config.yaml
n_kv_head: 3
d_mlp: 384
decay_shape: "sqrt"
dataset: "wikipedia_en"
MLP neurons of a small language model. Each row is named by its layer, matrix (down: output weights) and neuron, and shows model dimensions 0-191. Each number is 500 + 40 x the weight over its row's rms, rounded and kept within 0 to 999. Numbers have three digits each.
After each neuron's rows, "raises" lists the tokens whose logits its output raises most directly, leaving later layers aside.

L8.down381:541524561507543530403482485483544414493383475501579546497530478480520380443492535546539505497482534513503442494519495535512479495473573457558508584459452432534477466532472562538475487499486466558540474446488454525505529489464519570555469480582485540510456510516487489448485511520528484548498480460525468544484502517478470525497543451546509514490534501421500466510471547473539451570510448505503543531541513471503499504528468537433524490455473385545476571501496464478455455538519484459462443512525508531495497520533444446481580563504453530497480517524515595409490467554554533449
raises: "nt", "nal", "night", "ors", "ll"

L5.down158:408575481522429461475457574549499465556452523463491500487526526500473482532534567500492495476473492494521457455594487503540570560494434551472501548480524505459494485453548500506486485500468542506559449511453465521532459403468536413489499530493517635500483553501485508499471532510477445483486509524543503525537430440498456515482479552534520469435468567511526489508443556504555505534527523462470502515374460502536473507493523490437483465544400508534451547538488510533586493498525473518500511519532515443575511491502499470521572563463525456486468466426489576488485577537456495514
raises: "),", "”", ")", "\")", ")."

L8.down320:473533505500511495441487531489509513499476499486515532489482479472531467497530537516486494635517522521540535566494452534487488490491649431520460533486487522511477504531474540532543505465514490477505523498516467472525557497454494419418554447437495478465494551558462458519408521528492527487469554518561465416539560448496533504530449505401508531508494538525518467567503510525496499518445508504577520505555453515522545457465433494543539490437557506506653514424478458492432493483480463471442521505513435529463457480525474529496521539572535454523452414535503434468498472472501483495
raises: "d", "di", "as", "st", "tt"

L6.down10:473503455468549518456569449545540555466576544498453528481527502471506484542440446435472470504445443405472453464522533465543540525515499549521492474473481611468493509452525505506485569490490453484463516557452524488494521469463471469532489487551439448510588488561488527458475462545539431496537480438514497505487519487490491505504461517487597470494431479509464567593503470526545563529494515516565553443382560486454525448478525537515443483491517488530485425531554527488515517518548493548533542485550468500581535506457440525545523484518481465459477521424478500519489570577510469459
raises: "ever", "tch", "ties", "teen", "ize"

L5.down47:531539531474532482565467530494444441454492509513491519473532505483489527564540500491550435505490447507496438582475518533528506537532485478578513500590565493438426509470526482530429418504453468545545507486465449508492616467499463458565468479540514523553425483510480503476508470517560535531572480556518502515496547453523472446511451513555492477463486507438546539503485499597496450504575498516561476538481506528457519576529466416505531506477479492546519507438463518555501573491398494488461532537485480468497457567452448430480509492488453473551443503476470491434470519525482588447
raises: "rd", "ice", "ography", "rel", "ture"

L11.down43:560533473513526510468504462474507488525483522512481489531493503481519497515564496493482483489553448505477469512538467447412527486510537457607559473453545499472544521447460496514570510454523433473491454488496447580415558491509504469440553535472442491550423490422530495596456488546468539529447502555546469522501512536491509473418496521454432550430494527486501484517458562480448486575519501517501576451486493505476472547489518493526505477465528498472501461532474467548476520534477474490477574488593469518469568396549529534537537489563443490496445467423571456455537467483432577518
raises: "s", " ", " was", "sa", "an"

L10.down185:403459543510488472585525480512521477483477496477463535438529564380464509529546543449479512589468511505479445410532498496548470425441537544529534524443489453508436504470515492535495556528527538480524492546540469509491545477442492484514533435477599563446515475472496515465551492477583545527483462506556459497474541391474473475522513540511494523526551504510566496518526495499517496470527512507535503534477462486487494474549490505516529464446540526535487595507464501395518546525450493441433504526532369526495481475526429534528484464582478471545459529482481516558510507545486487482
raises: "r", "ng", "rs", "king", "ning"

L10.down330:539547497537550599511460494464469532541515540427506468467490494496545522513492488458470481522463500488441511462453495537566503543510496487478500499431485462486441500496476444508465470545460532501516441443488573498540534481437469506495477480496493572500527497521551480592458513441509479496616540543467454603417482439555551530502559458522426537495566461453492519454489481544513497430459487507528519490487523526511529443497490551469418456481565532484518522495533464488487529532455489471493540469568503531475374517560491498493500478568535438436488588565491575478536544502450465540
raises: "der", "ient", "ent", "ci", "te"